Weights of a small transformer language model: vocabulary 8192.
MLP neurons of a small language model. Each row is named by its layer, matrix (gate and up: input weights) and neuron, and shows model dimensions 0-127. Each number is 500 + 50 x the weight over its row's rms, rounded and kept within 0 to 999. Numbers have three digits each. A neuron's up and down rows have the sign that makes its largest values positive.
A block is one neuron, or neurons of one layer that tend to fire together. After each block is what it responds to, as a language model described it from the Wikipedia text at the highest values.

L4.gate759:540586450506455514487503579496507427545465403497417505568496498527520547469445478432528563443478481489605531540421409395418506542518502510563540459553480531495512623438498518441510463549528555377425557588529534534488431568529466532487500502508492508468428606461467525600595390565581518477550451526445590533573498518569539503520593522486511491509372455444547524546533570474483465469422
L4.up759:517404470460616579412555471540514571505585521496493495559442471561565473570430493547676533568478531540550511517534478558549573449528469525628497494576478456428492509569510499475503517496456457498417516485505564589519508488456431393492443511491509522498497524498583455445377513494563547443531466532579453570499453544460443509622496496525554588535523522481580475508511469542575416540523
Description: Possessive apostrophe

L3.gate226:495471649501476543540567572427476487558509397537565516434480471542461505519513470498464544618404599501468414526590549511519505469533491555489484494480534519496394592495527518518472602369598535532539463486531565442475431423560530495390512537465567545488510595471428599525495492526445539440477462500451599532389482469531458540512442489540469498475434548488487488540462477482469528583491
L3.up226:495483575519444499598521502471462451442487489504426438525573467547492513504584440433468523510500602443454531596428484563504496524489480541426475462421561456391510404491519526519540557509540517592502470537542502488529421444436454480429476509438489488456459599608480602483554518557451570491492513529498493597434478488497492470484448505438530507522431519348427506535515477482486486547491
L3.gate269:515438465518470440474370514519436503590539510446493405516535537567474430361554481424467593401521478496499552482455485527385546441456530483483520506493484507476485505596470497429550422474533523486549462502529491400485542463468565425444480521574456419508513540423522503495515543478490520508514605439455395535530526464567546482502465473505416509530507582540506325557584449484532556529574
L3.up269:495484479521520492568456498460471517547510457444487574604468452575549436478444492458489538502489585515415543586463507564493596557554520480488573525424485483540549531490572511598357528570550612454504532467437523505554527469414525569545528378490527457519496439476498441394496513436476561488456466499419450531548453430418514534497578502515529561528527600478500594504388516553498505483597
L3.gate518:613441460468446466465617451491462460439543493498529489451588506518578497499530493580574463545424502458475476517417460482486574476491518497538508495426477423429574482498565533510548424472642440435491517509482546472501527426530491499521508485585590568509484439484567554497493522540505508463423446518529398492525544541531508508476541514552463421498506494461459598434496507509558530466557
L3.up518:567470475501434452548501451474565496480551521510450561538513443539455385485425512512635389479506465519518470510500430527529540516463509533516476488525548472533528524576476491495513491578554426514522430456445436509463561431454545405555572441556503512461459489521527467526501515496449483531464567514543436515538544499512500544526509449443484430411503539528473569502396547451494524450477
L3.gate537:428499445581615533542445494521503446494392490515500555517513462446509503482438556496512466518600498477570463597523440557555539540547566477437525539491465566517544464439445559435561539466543468507515494527595417430513609563446508489571536509588488483624528486476431568496540447557515528451489426459483538581456578440551403455466452593578509643513541412563446479418483515432458444445489
L3.up537:493508461565543528465475452433382464477510514387551483420537446489503544493481517557514439518471634492527484559525498538453494498598403485411513499540466480563454455474483552543648517446532526561465439575500532456431484431546486551567445534463458485544546516531504567466515457475443552481446453473480424440484562589422500487470365549472516569585450503443494450559510553504442582509599
L3.gate693:468478568510464477457547366500472471598471505526597507475402472511428447583549514511505521537548566442476443457568537501438505405571521525485410536609501474530490563518492469504478502485555589513438500535505453547526485522550576512450426457490415485428463498453580439542533535539508502461526501495491422460523476499463449490476442504482530473530462537535508422565513416457619573584507
L3.up693:462477502505536506563517584487464475594453536519605505420556432567423485509461510514547523514509506520535500480479525540481529373473543524491452547575502567526496429500454450536432507500546457552455409479512546467501558519555556586473522476507480529486460613419454521489550575502553508473461432427453391370510531510543487549474496465454530538607481586453477514445574554488501461518459
L3.gate867:449481481499475528547395495425374525454461578600580520438467423581393505538545454524511549550520530433563488438537454469522561401500449393512493443479539449465570557459560478504566481512526587456476545495591507538505485474460515453445543504588490435459531529554471551510548556501488456498521473491545464544447502427476569520497517541473571540545541571524452551645422450570465535519649
L3.up867:421366490565455504388575501483467539539406446570536458520515502471495522515569437492503544474484558438508453515503492420506417415467477465564493518441495405516468467468578536524561537450671469561462474531542440542465542455503494454514479476562555508549502500475545581408454554518481489452470555540495490543432458514482516536491510482515547475538537538500395519531469513555491497567601
L3.gate909:478466468496446481576560454432473396560487476510434498511520499485409497544516388458576550510544470579503462468519499507477536447429431442566517460499466478449438575465550546562538526497499547532527419495420490454542565472563461517534590506435501467415590511585402535571476492471433488534412478501462450615413474510535573460421531491449437526480517514565396463500451535544391498409510
L3.up909:587480478473462549458452464484464424365572455565498436539621560548462435549466467495460509573557555412490541520464491516437638463512540483485541431423482406418540517559500553557540412477554499438472503519531436457484449565479641485469557538437468507479485462477525585470536537545499552515477415486475492467497417459545467630526582527505479558517455538506496591467470517473467498540497
L3.gate1133:499449540486503519543525420541432398526470542585494442504510501521536523510508486500493530585439470585556537518510550524413428499508448461492547492498481421455507540617509488479555440492533495534515627533506498460485432479509490509443515536498491450412578465534530529574704538479420649578522418428506546527507500533573506387465468445445552565509556603504468593519445463468490527526487
L3.up1133:494538479466467485454440514423514485561534461446456463497430537456459375517488547489484446496486571493509601571546423509437467557560484534518494406507576430546595469507546536477475515518535540503514464568568534471571536493529531536449479567476461529529503524458486558432556537503538555400461505435433585605465379511462508490489475567495442512523480471412418538426539501556450455598465
Description: Mid-name abbreviation periods

L3.gate84:440506474470498567532456553503514498568515441550583496444427417525516465422480575483528564469457516544434479505501496383430509451511468540521575525510535439467544495509509505332602418540482555573515547496524440450479461554535584375448417511521456435573511459497504537433466426523479523400495471429471517482474533491583390487557501464492541519504527520515449482474413565435453483598541
L3.up84:581545423445482580539575449480548506600569461457482513493466517498597498526470577520468527494502503570452481515536457541442502523549424505501374443437572470489426563497460492484574396524495552532479517532564500399491501517543474453506547450522488476513522591459512530437492461495459450397427445475503551460491481542425452548567460562564506539490564462468477564444422553439445557544490
L3.gate86:436489459526542424509569537541469553573504462509569503453492560530465536491478459393470517468657558464479473512573570665579499536548441596511506436527433496439494516551596515452532463581523502516485586560455505491547538424517478506465471525482362551473460521553521488453416533525401405536438421448351668560602590442481433519524533496567455556529480499573523524504471530480504433407461
L3.up86:468473504467593583427562504452449475546457448450393490441354532537458471506501505563441506464519539572569454531475416462464527519449425403525427463488534532552485590550524356490428536528509560514579464508528596590612526553510510399501454507532562496529446563524502460507518533490516596494484503430467520548530457520471519508607508515558432506536476383515550472602507436569502569544451
L3.gate571:551419504490500491495514449429480474582491593556459425470442459529429449464516522453499593533446542508588483464503416536521534500486484556619553507626518486467511520555580528483583542564594555568499498483547577619484509550537516554480420445516461471525502545516585474527490558532561461501511459483491487591530447441556468570462583488532455493502463463478484441500429509477498445470582
L3.up571:471494645481568497548435437497470494495496526479478533486482494512480467567485521417543565506614504526445538525491401490491431519427411525562522432455567499434537519557545444590548538412389457524493489521517566451395457447540520500489532465537568517497469502499509535564542507525569470450414525513498525601546521412448477441441502482552524502565520558510485456525510548538520537468552
L3.gate580:486460440526485459506473578525491445444555515523523549516509484498376416416473487560441598458412512462418589436460554596560493633509461524651476506505518514415446509487513507454525503518450478564464546542505594548527461467506535419548499590522490473492472508525435570472515491541508421571509490552467456417519503492462498480536451563605501467501462499543451474531466452475430398488497
L3.up580:449514495454570484448507507445515501489653450490456474555485536536474524408436402571427549550555526468426493492461625523546397507540442537612594522477514543488507556465537485450441520510546504556468531565493489557466510469437532479482449551514470548505487550531565492479505508500491482554427514521540525398473456489414582571545465529450588505424615560499521552525544501498464505557524
L3.gate892:421508452364463521563532453533475500641572497439511445471495585488505416544494475547554485606480559535447490500552486562524465546463499432636485491428521514498495519508500462412476493518563536534421509548537536404432453516560478539532550554525482479492450550569566567496534487524505483526498480439512550518419519511497444533462613523565495516501494439492542560513501607498501454494528
L3.up892:520458465509530498546462458567514456584563547470477422609567603456491493421489496567493485539531536553516500586454472518510515537476472512548481493449555593508428522514432531454484469534534578530480507543512564516467434510583435458423509561507476389453403451504514594503561555450511438503494498400556541501505488531451554485528479583493525523516394520519469477472472451402538559479507
L3.gate1029:455540436459572521539440480470449483554486384508495496429494521603538466509477492497509544477476531561476507504381466421467417491459533532530484361525483529552575490439530509473556439534557585455431573525526483444584419557507415457462495505483586496529469617542494475409511505531498464443513409550567474422543514576527492512498475428511479517483520443490590598417486525510514506394501
L3.up1029:462475442472642529508459529546492468566543589549507504455442498582562474528448488465550459460460520470363573593493556423562424428483518598576606547456460477523491510488525607490440484521502566550453517548458483516539483527483532468482506499506566454494490523506563493423401483515508540447453457494368477639389463489616506408512507463456453620545470527524501509592520493478554484464510
L3.gate1141:467412468452511506509489456515443599492519419602524506445552441457498485512604509435504640485576542465552536472449515476592439594481516494546469456591601529498508518429527441445480532466441533485500487451564544464471476486492543519489459420481456491495476496472529472434454487507492490427496441455477606409552500447603525488521476476469466478469440510428488479491485572531471498545446
L3.up1141:549447421531509487538446557529454534490508536499502447471428562483517499527558478405523441448526555461445488485497541614483546506375531490477458487427440449421528595451487519435450474503486459570506495503400522550553534444515454427466545527565607412573426446551510545417438429415465510462529528462470420401500500551455448458476474504509509484552530534477597517455405507467521577588486
L3.gate1198:480439519504499593399481594480537470504502413585575485429466558518471552511474436549472542483564549520535523469487490475524553479457519425521457492430588535556533507515477406412575475437426460533609477500553553518459584504529575464523456480570491456474502470606620398480465418412492520535514447446565493495505534424519560604558498467521470462515506455451547436530613549492517458432521
L3.up1198:538478486482462444468493556509498505498509511516560543564550466419445458443482482464545558559481607462446487518529544528464399507544529529590545406434542448573514560479431515504542427596475470549496423482515467425501546543455536543425474453422469457492517485539437509494471493507505543463522472483492468440456562393565443540528562530570523506532482446514548429446565444520517421469522
Description: Possessive apostrophe

L2.gate85:418494437516466647516578500541449531473551450495597455459591495522416495488508542467480444545445546475524498517489440555521438617562465471585445526473537478471484470443551447510495482402509562612463424470465509670425412452475463481518483483555412514505546508487388467523532537582377449509495550469401482556490571521480518448446577526600490437486493480535561497493436547531502485500565
L2.up85:436512450525463570500552451534424539522598526489624519413598483539412494491513512479482446560494556491514508491557456621536434581540474506521424442488566508434412477480578455486484493468525577621529482495561491593360448458483547418536420459570470507525498414436423456541526476485469478495515514449508501536516547515516521511504582516548440412499444513580561471521486571500450419519587
L2.gate158:448402535589498502420552506438524479416465513456521451438549527500468499451548426507563572423444527540353533453545489478498496488539437449550491519522523458540486488459649507478463530487501504450471550481486482515438484573460440432632533593497471431471484397506520448441530461513367519546567455507484502555485472529439532607489516542633413485503448497556505445535552500533519602470513
L2.up158:573485418489499494583527446427383520441536506492523465509615483530441526488440468576456531490485502451530491513501512526496544467531416533527556541503615473452463480453610583575447519545511527586523527461454538464462492455531463497580522561489522441435445445478445578420466478484517492527607527493569486465433466571492542506551500480560355497498655534502545520466451453458524503478497
L2.gate227:491508539526580466469528504544533491463550487448626449483453442476415431578526553534448496565493466441485525497556530479453479443490521600508458551456536541505469538462515405530474516523491516652481506562477462506461518515410449499435498467464509468578557540411518504581504553437468469432502519419446506554550515474448437556387484507524514480500451602492575515433448469518439483480461
L2.up227:542526487470510521531471457473512535452494446490478502590511411470479442426443480470371413453450507613528507444540557494545419549390450486534523580496578519483565560459567423513467550527480507572536552482589531536481503471418519521549522548501490460537512509406529511476497442539464526470433509504513531516533486487344449576446538518450519429499432556489552458473543584458487569482496
L2.gate300:551447561571535510445448579475456453404478589531533586491472528450477533487488598515527472527554529592468545396535463479498540502540565463569496425622491532505513539500562442500526439384468496497547575474551431521514510487413398551466550519481554504510549494482558561571418530446470512469503457569489434586451679507566534497523444559580531549453500457517566484548431555490494477413593
L2.up300:506488597493456480416572502519509460474493552604518495534454457478529521423524408530434532521548534516516519581443560584493568416414569546517476585481480434552513482485496466525544500464588428592516486518559510511504511551483474547522485486445446530463520442535506361528505496485510459526515461432578491536576534462624568563513602502533471594530499461529629504516608572464529509529527
L2.gate423:530467543476616615470487523493492441504549535501452455601543532577461571486475522560444501478442517529516435530563537537501477450439609492419495647530635501506514553549585474446569477451522523497505477434516534466420473528432446473568537470567545515450415531467466505498442478544470492466567591396527480534539559490481503520492526470542475435514616461498493407556463563467449499461461
L2.up423:488508496434567535521515615542386510551528507424528549536472559523498529595411552512487504534433531466433559557511530472492507496521469483423567538510452492559586530592591467477585543500477507576526445512574455429433529525470571495533464485531554574437562598561499493465457621561473546546525457564445573505581544527489577486500476516496551510380596449538496539501498578528481546504585
L2.gate694:573438602550439483514514506532521441537415503496470463513456539407475574532441455415533406472465498434497513469494544493525472470541559451524475569513521552480565561595533469401474485514520475679560558514514495523471486548449479354441581496475551503497436500505530573439400418518522478523494492480535479562464467448443530459520562538567466555471470569493487440472590549449491516526531
L2.up694:534560532433526602430516474444499520559469503451519486500562420530618512527483596552454500454401457497474492539489535484470466422553556516552395574464467525462503573511609546531549489447554551518558417545490469521483566538456481475504572478483546498399504497491523506492463510542568588479536495557416504597410439522505564515548518450565469433508454566473485431524470556583517450491503
L2.gate832:531479541517533547474513400490515514607479518537470488539511516522465533439547521540492432471494542553481497445506439462500472550473482458521446506408596463530511573481422505457585569491513429503466561556498443427477542510465544487547586401525460485458544445556564432514465480456374384467445554498557487442538517393554510520490449510501550560518548568518460526494460493479473534532449
L2.up832:543489534523493533482479531557510529526509500545504515489498494540415519458605500518457492493547495512456571468554526577472368554487414454532440448458572451446378596429475551506572553481512411578526462471524513457530510466436555445495529449512547512523576428453542517533445504472524495477503533456481519422492524410453469521453454469530553586515556504532468495493402458541426433483550
L2.gate1106:630487575462490557489508491603500467512513492580466484472422558427494536515450488482529521433417501493484473474539417462616455553494561546557430411482464490575523568452470564463531577569505551520460473639468530450429580539427571571543577450515590561461500544526537475530552529438486564460438390490504505536573509488492475528490544609569542533510537432483494463566513460484575481559565
L2.up1106:560444509410445546543450545483497421517489539508400520453395495547457576523466510555521543451438588636457501529506445485541438492426551518582517462442424505563515512479527513404574530531455475418484451589478487494532501571440481540493491479470582516492367530576497455550502570527426559468437463528497488461545498507534492499463536601557521447501491484401558547515482537429560449566587
Description: Website URL starts

L4.gate411:466494578467548497524520481404434561629418471528474530500394517485489516475490459533517498555453454431476492572549455554452473537538604602588435463458415596407521410555593529519468471535517492438388562437509409522527532511515528529585441541502456471531490469523437546518459590461439444550585439528508483522458537584518517529566448533548504502548412595573522492465568499500475472553515
L4.up411:562472456495454517425428504531586592477413469535490491530483469510520557443489549521515442480568456457447404547606429361475503481495393432535462493445438548471558471503511577540530516496544436505447448461418515495589436567485511565578454630590459400499390501487531483487588487503601400541472508478429464552502475506503524512567451524460491478429495470442407524513400426499514509481527
Description: Inside proper-name tokens

L4.gate1035:507512472428579492592446501508495515461546543426543539516526611526523507519605484490486628424446436456536443511517572463502490468501534494490502487522527393484520437454515472495513569491438530513615513528428500544431453510491445558511559443487580477416453434618493499517472487445545428566471557561517600511429482351428470492533453399561472485547551555522513549493545439496564402390443
L4.up1035:512393559532504491537467455463461440484530622546597484577460547430501452443492622504516477396478487417562615516487548441463540570400571459415443472569440547455485429443520569475507532509436537512454513527482491546512513515551448448517446551473479521506450455486582507405452461542443465489369524483551499555457470502467544574521564511562485445445548463534547520478478562563420453594519
Description: Infobox field names, word pieces

L3.gate159:566464390431503569445429415550494451554436468483493510524491575474559489645417457486470583557451557522488488497539571527499479549443524491474515423522482504544469573559501545617561485535525623461447404496468398458401517523475525509517504381506463554552494509488604557538566571488487473539542485544497451582459567523502631473484591549454513442385526584488507473483564472477575537532500
L3.up159:561479465432505571477538472450541525504495440503547501555552428405497512510559560568517513520534565510479432468434550597510417507502507564530460587522486477633525534584551596490517531485519585480497450461556428421480581459598498405450582476403462505492431444494483613586379494510526515385563478529521426461437528500501542424484469581451483505476549523491475472523502475460468486488540
L3.gate161:477433522458480522537648427527490465532468452550583494593551436363550465494401551493597527435550546361539539483471504484467552455504481528485600417449447497515478444432471466448453600544489523399495565540465510482590499512494407525410509504502512517486499457356543463454531509512525460564544436482463518488499476540542569471498556559550504495459569609550535437544469486506547371519516
L3.up161:454546430469470510490535458445572528581544463535490521414524505591542437548492568526459450488548530483586528460421517439468449470527490538490560410468542452461471526406480542466472435496452482418474453525443500495582449391454416486494478452486510519474482577469474571433474552477446525481472483551390505506531465493557515589493525516655429482523455502492498458499529474535430467499566
L3.gate508:455403525424469475523592553473517489546582492481494445569402478504498518476469534477486456434491393400517634486486517493567568509431540446459511556524570530518557495481522482455550447413560476513553469628509479432537525508536478564463501417450454489459548516538532476530425529423535518467534461541534528508444611504539535559465577620497570484473520541491439577465484557528536511458600
L3.up508:493590514466511449441540470516531515474485402498515446562353393563472503516478485521465551534497509440482520508512527523532529522553562464494547567541528552564514524402570468518478500448574509526402518561453498427535554480537456499503468461456468530549461600495497564510481527453506504466486473474514519516458542518441500483439460483472576468456473474535537558493545554457437431595475
L3.gate568:467530546504447496496554471565520495520537489572531555452500499424460414523483559453562429441512513365538514444447552390436495475538529584411460471441541459483459520624528550600511470455457501508529509542509458525560595504454444459378488521450497456492522591574365487439441458474502480515433477553485469540444472494444535538418451443439500466474521540418495506406455562516497446478470
L3.up568:490502521547424540431541487540668503499523515576567547504537470434482542472528446521584544550479406364552471455519441448452566508554518508478484499554610583399496429585465573546580499456522501499535503548494413517575549406490450506423482443501558460517478444550534576490447556422526522484439541492409523562475490529511438479413508475420527500441580514539507478467462525529560485446551
L3.gate757:535562497524472565460550453557480485493482478493534490523517438477428505547531521500623508494514460493520476551530584543456508523539504508423457536512475602602607570595535478503456545446535474499534543544550420539518535580504542540476505541440510435415543473533508490499517536507531357491535580521484502488476440512633458386558565452480594474529447582492527571578427565498523433484478
L3.up757:518503533521470588471483518492488543447434407493460466491500492533531472533435517466563469530625472473457519566508501507506553461516467461499476531493536616561470501463524477499460481525568385458511548466520512385509475554428444506499537471530407497481550435534445452418389549483554462468582458425397502516492525468396410538483527544479421505474460501497541390491426512501554513493410
L3.gate775:484457474466577528516573520572575557543495405393424481491499461436435532494543513446469458517436375440503568440511500416572461484484499564584480500580564564476446413477484515593520458559392491448458560552473378539536458408524564442492475560472539483487465608537426630495552510452491547481489433554447408528516411507571546489539552553475497509523417437424540476575590469502497605493527
L3.up775:486598534514529436567509482533501473378456478449532481547408512468483472534491494500457495527436549488533501419480514429472465476440500464512501462554583407500504483498510500578496526515414491465529492461561461544470523429471421425459601429637478539524415449523471529475400546453508460390491454518633510453508501474532524504521483497470477490557589555537476586500454500513469488537552
L3.gate956:443522398558484541439505539422562525485418505449530617548517470480526514483438485440523506498580426483568503425567482528512503470493478434480458477512561542507466455497563533483521524536508517490469451461447552532535533497555491473434493569591536453544510489572504478480512464532489420515484560521461477466579522463404396504530476433566487563582472547460479474567531549467497542460507
L3.up956:525526465633504590486435493494499506443492504482507594497452424424468524430575537427590628519512450502485507401514464497551450407446485438456526489598511545560620488528462530569489525527492501545530393416563569507508491487501562493428517505502522504566444476569492532517507434423514422474487542483525440525425473551371402501506497509519565385501520616541475453558505555494470478515459
L3.gate1078:449543564467517440541508513513451444499508375503542532502470498571532486468395502556557411542536457512642510528516567434519565423447515518484500479544523476490505429435594521650487536499469483609522432581513613549491500580542497441482499443464517592470463452492593528406493513491441423523398545429439544550588489464575550581449482488485530500422512528527493494547552539510458424465593
L3.up1078:566471511466483555521500498521478505525507415527522556431499439601588506460454608487448459511521441521611511508511596436514471486448538535380561532560583568528530603458542481621467637546489531530536476485539651541491451532514444432432524497463536479516440465466550567384492542524467446566449510462459493504523552480529561424491527507488512568378479528555481425537516589447545469528521
Description: Area unit abbreviations

L2.gate113:394435545483494464577458499493437488596502540445508509497355451434491522544539465434497536469436446476552501508457489470463544576501454598568473459464550467574505635577517494580553582560493417519450517553464493519559422448558548470512543485567485491518480482583476528409469520498476490558497530498520534587475522608457442520472484549477528429572505607597538531481542493556474402492484
L2.up113:419498552542511515562485530562409432492498498484415490500461583575513578438387461356506571569413477490557491601519472518474509451509416553551471471471538466552437551486416428529533504593550523470501435567463473476496574481495512441453465430526441582465421573474467500531534512474422473464518434527471484676548546609510412625451419511509440487454573566511466477527548461582522448514427
L2.gate474:453556527544516525487507479560535512470464471526580412368532457441389552511491544522439387524498485532566495483445441456464427571510502541522548510553548478469549525608515508514556552472496506526531442533597513622475520411455514533544465514531493587545517517487439432509499521459493477532414506530532512543520495502481430432518543489445445485479504444541474410512448508543465479488424
L2.up474:515500436472478490536417590545493450502537526502530497454522585515396593623443494501454479534379472554479439505531451534500432461489505348496528560551497587552529505444443442516580583537512468481556449555448499509434593452471544473504424588499449476521424590496475479512501508513480553539569527544469473458479613565546457579456502541487398434461485525515437482544559513585421508502503
L2.gate554:480479531382395440547484514433599537457514514532565475463555577338535473533536538510499539453512580437466568499463539490545418493464514517511530429547506521503432544487502563545516552439507448559457458487535503473515430452529538417489606512413441484399528545499515512527516506554368472471482507495486451423571555541469532448592596508578478521422532478478517559523516547485522595482519
L2.up554:471496577486491409439544551579395490516519538539471496464473521523452498527574539497470560490464460592546521491485489628549488497570461537493502478488391558505546485358576587499529495530448454572447507514443397451480592516537489604495484450466575479491529598482492427531436523566534490503615597480452549496497493507532562426479502498528476452516552481436503542449537484462488554545513
L2.gate619:482450553443438552497481559478509506564470456512485549548438501544535576541481492473536559411446575416429496471541504451428487495427469585563506514506447608485505467508505460552574538475483610503401530504467534531412526528542417456540505413449499429496491524608550407578455490557515478387481439521491523550640512454449484455482536532562539530471557468523529501436453586435494490561475
L2.up619:456402460473444495484526511556465457621525458583449436464512464564505498541630493504497501524530675542478484437513476465414478500486549502536429523570527480473512490589519446469553425431613556532444459584471519584521603525531519538459553457522543521501505491516560533468400547475528523462532508469552456568477455538495547509345503508505560503447494566522535465503596576509545482508523
L2.gate825:450564467513469398540388475484537541565528563537470466496496621433518532539520550475499529455547512505446589458549494465502510485470445505587559533610390398531538502464475521524517522494466505536421496550469481567510517594520465461561539554474500525564488474428433474511480515467508523563464537436460477532485400488534502479538557484557476477519483434427367454501487575491546567537484
L2.up825:520529501502479521408435494487578389542482462480493523493470583469421417580465501458487559475494524472402530502548474565445415553503506457531432552539478525535504497443465522509427554467512445447486437567571510518464530458523466425505540505446474557569511436498500502527487549519420531528421481499496454606429477470460521475495575465494452442563520546459463442539582616564545537545524
L2.gate830:570515496499572440466461544497511502587611476521496513521446512520559545418429470529495503445509489508536561541396453496490512450538498451497565540568548619545584430478516490481510501392533456432529560577561567468476439461522509486524484561523505465577543481549437578558498510401524532596528500475539479524538455544459477544441482498474553536486468495490525447570485471569473510530444
L2.up830:489562508525502482545534481509622470464493527565497441517558469462500594496457521565426485493495535445493501395486480540589398485518518549564456452608493523460553584480616449488568475529502463570455519461472538537476500481489430493517509552441464517512576474458570564522512466492478536501521441494504516456442529425460453522473569398449424534410541603521436596470517526518451423488473
L2.gate1196:450489540486486558429483487608455480531586463567506573429384558417539541441499520448498471488455563573528483477458483472539483520585498564477511546473501437545451496516476503519492510551567513493561528482591505595460512507493576533463568542504490439498441441463516516593581513493445487532468435488466499516495506484441522539424439499474540516425526420444555474404570549415526472535441
L2.up1196:448454497435507631476487492497409385526428472541511588489429540484445478516488477441584541442417580482544556503502465467448458519571520550520419441478540551427499547523412456470477533540557485534607507479569475483549487463560586481501518525580415493430553559535440487537574611467485544477482436432502516563506554552566518532556456511545474535495526547537402448526505523518439469472511
L2.gate1207:551518484537523578529488471467540487457528529514478457400492398542437533518505431537441542535501613449504516530488496536371461544467518483473508490493495498452532542487483507465465455566490517436527543502541549526436505547475428453579484614617520558557449530467509467465495531469532533554476547574514543517480340479472438486530588492425465516557507518590488572504426583443572521490427
L2.up1207:536513583583474521506487453476532489500522513572571473493509481503431489569602443528458518432487636477466510413513469523484427547524557488497509461543471557417606597547485433455477450557518490524515545632509502513386476518422464488553507564587563541609469506545587543409512503452490527482449508485524545478491425509428530519535592487527456517545593452637487532521499543509563549471452
Description: Word and span completions

L2.gate151:549443533575454414508468582481454538509435461498372557507546522484516492507482585496611490444408508447500589521463490448436514474481530548589582553462497522548539496544503544438479473533528504500478531512543581480483533575490469478469418434555488544558506443591458547511553555518426476490406526516465487507478465494547469382465501521519523503524544524547505519490470504356567497528484
L2.up151:544474530478494477425468501418448544479461485466512555494502462517443452535545461514516471483405564457487627593510504495477464452476488453497527497552514507486494508531482511503483573532506518612479448519566475504519521497511402492376503410499541550566545435592478542510555542529545549501467464441510471490528593574528464422454484605450550569598520523487469449457598476435506504480517
L2.gate223:450472495561530499463506506529517509558465468592461424578501468505472428537473491572568481455574514399515495534528557437473459468498430408538484562531417475490590449433489549563599502520496505472526335540481431439440525582477498490596535425547593497528369496555524460545508490496527463442443522477532532605513428482459490503491502489473532450487496513513513455465504535600565506524526
L2.up223:535501520399476493506474576594485558518447419589633481535600488454513553403538514478469546470525454508546511462469554476464474513461465473458546568445449451427510579552431452476575517517454465548553511514433504587531522442496595618448500489564514418480523446537483521557476465555497530514476484507429434550519406564503378504518422491481463499458442526513560498528480509473552557460460
L2.gate258:456526514547512505385486530438498440502482463545439463466409493518544476433441532530482471496499487513504418533587369438504542522500405458564476538540414516507585495501436532507478533536523467465560440501546467529455463496495504480483479562569526549632577470482635473436577568565353479471582467508554507492531505498493490520501549534565577521468460576503520506491509468430493515492509
L2.up258:507617485519621481552496512478472408513486523467436497446499427606461491464455551480460482502501494607464462526480437485486449524477458473502551425496482529507636461410503534537476569569488468469492429559469596495396529497553429485501467523464491495617430520497469459515582482504538440504539463435446465467515463594496528501517507515548541450490399567533567428565597461402464439545520
L2.gate284:455614560473512484497484487587528495506536476526529562619504450347420426573475507483581498393508487458412555572585522482479405449433581445550509464522582480402514430495536507641577483506601550628551414419498594467472482407459503524460418564467569486503486467570523479470503493513585469522494467502559543472452563490558535550433491546462498510507518552528436474490481537529500519529524
L2.up284:537497552565403511450530466416450424477378511471544436522512496463466572564555548446519588526501487486460527445504466552449519426550435474563509514488444484457538498399517437483525508503435501487476542591510439492512521582464534516584447521641522380513527397575528458512560524562533489454479523480505408541491431504557513488447486481556586507449469564495515479492486540457611620586535
L2.gate296:492586435542502485493507498460631510483423469564533483502522502503494512505497503424470597513523477516527540478546519364598517554404477530544418460538529608437487483577484540534507407459534516470565515461512507469396510493446488549462518568484391539474458485520507541410471534547489492522457553477415564517512455444463415477521514534526425510435493568468500509499516503471480490425431
L2.up296:453479461566479500500484451513593608473427536515620573547508495549520526502511452498443527457540578489514517488539521407531594470526512526474420492495583606436531563451474471487499419482524542547533481479477559492481452454466510521423534583533435557474494520485515580469439530500484442537446581486446549496509518433480474501478503532475504510424527553536537532521522616499500491495474
L2.gate822:508584544448530518468528569451492466493433440441462506521514524463452466542524518453501526452495493560550481649425551478480496545468515556636605518508472504535466479475463482528566492501504466473447476466502436491535459610545462544531469460515502444528484528539546525513527534484419492453540440414399562516535450461484486480557529473486472424537483457448573556562546615365504520576503
L2.up822:532518518523469501519559519417517505464497559426546604577536459447494639502589498535475458465536380526503522529443525432613353472425505514526504555633486441534476526409472566546521515469488449526442436400564489416537484417465470530535562483534424462529530520532515460450543578501446543538510511359480507426481509624486525577562587525471488402493423546443476523521512423507486460549491
L2.gate846:477558492422616527449482595430462509426506594464503501470474576597496505475618467555482475519491449566502504425420556526509467448484549494465427479517435454473509508547521493444582481473591545406468492432418525539398588507495535486457543449431485475408455568517457513466416514510572459519521549459443509449596489435497486461528497496425580545486505563467569570504479546428524472500396
L2.up846:527535532415541495497543468500509453489505491530508498482516563440455587500503497493518510523597528498523486454404517456535472526439422524527544500579476468386445530516473520498510559460524411465526568592391452561404583520499507495505517523466454565467475582505563541572497549466536489567515470451473511516540583485576550530512477570443505528513496541475501553541553478354521524568499
L2.gate856:495572545433424477407564492509422483557458451425498484472544572526500502483557508542502537484443459407504569553478546484461412477558526558420509502474553497473497542593548521514513547530541555425416401493517433545505525444528448550424508543489433460498506511458465510562533451521508412524461492510533461542475526496597443513572512501463474511498564561398432515426514490485530478486456
L2.up856:482628497495500465501514570458474474458511537438422493416467512484380452535439425511494514548484523476485544512515434474471470474479619471539565459420474463450642555467457441508559497508536446495574544505523563477525573537440472505578447414529659504485485466442496577454567570436552476540475545461522525626517434487600512593540514542385525476554482547509524554537498566450558518541510
Description: Abbreviation periods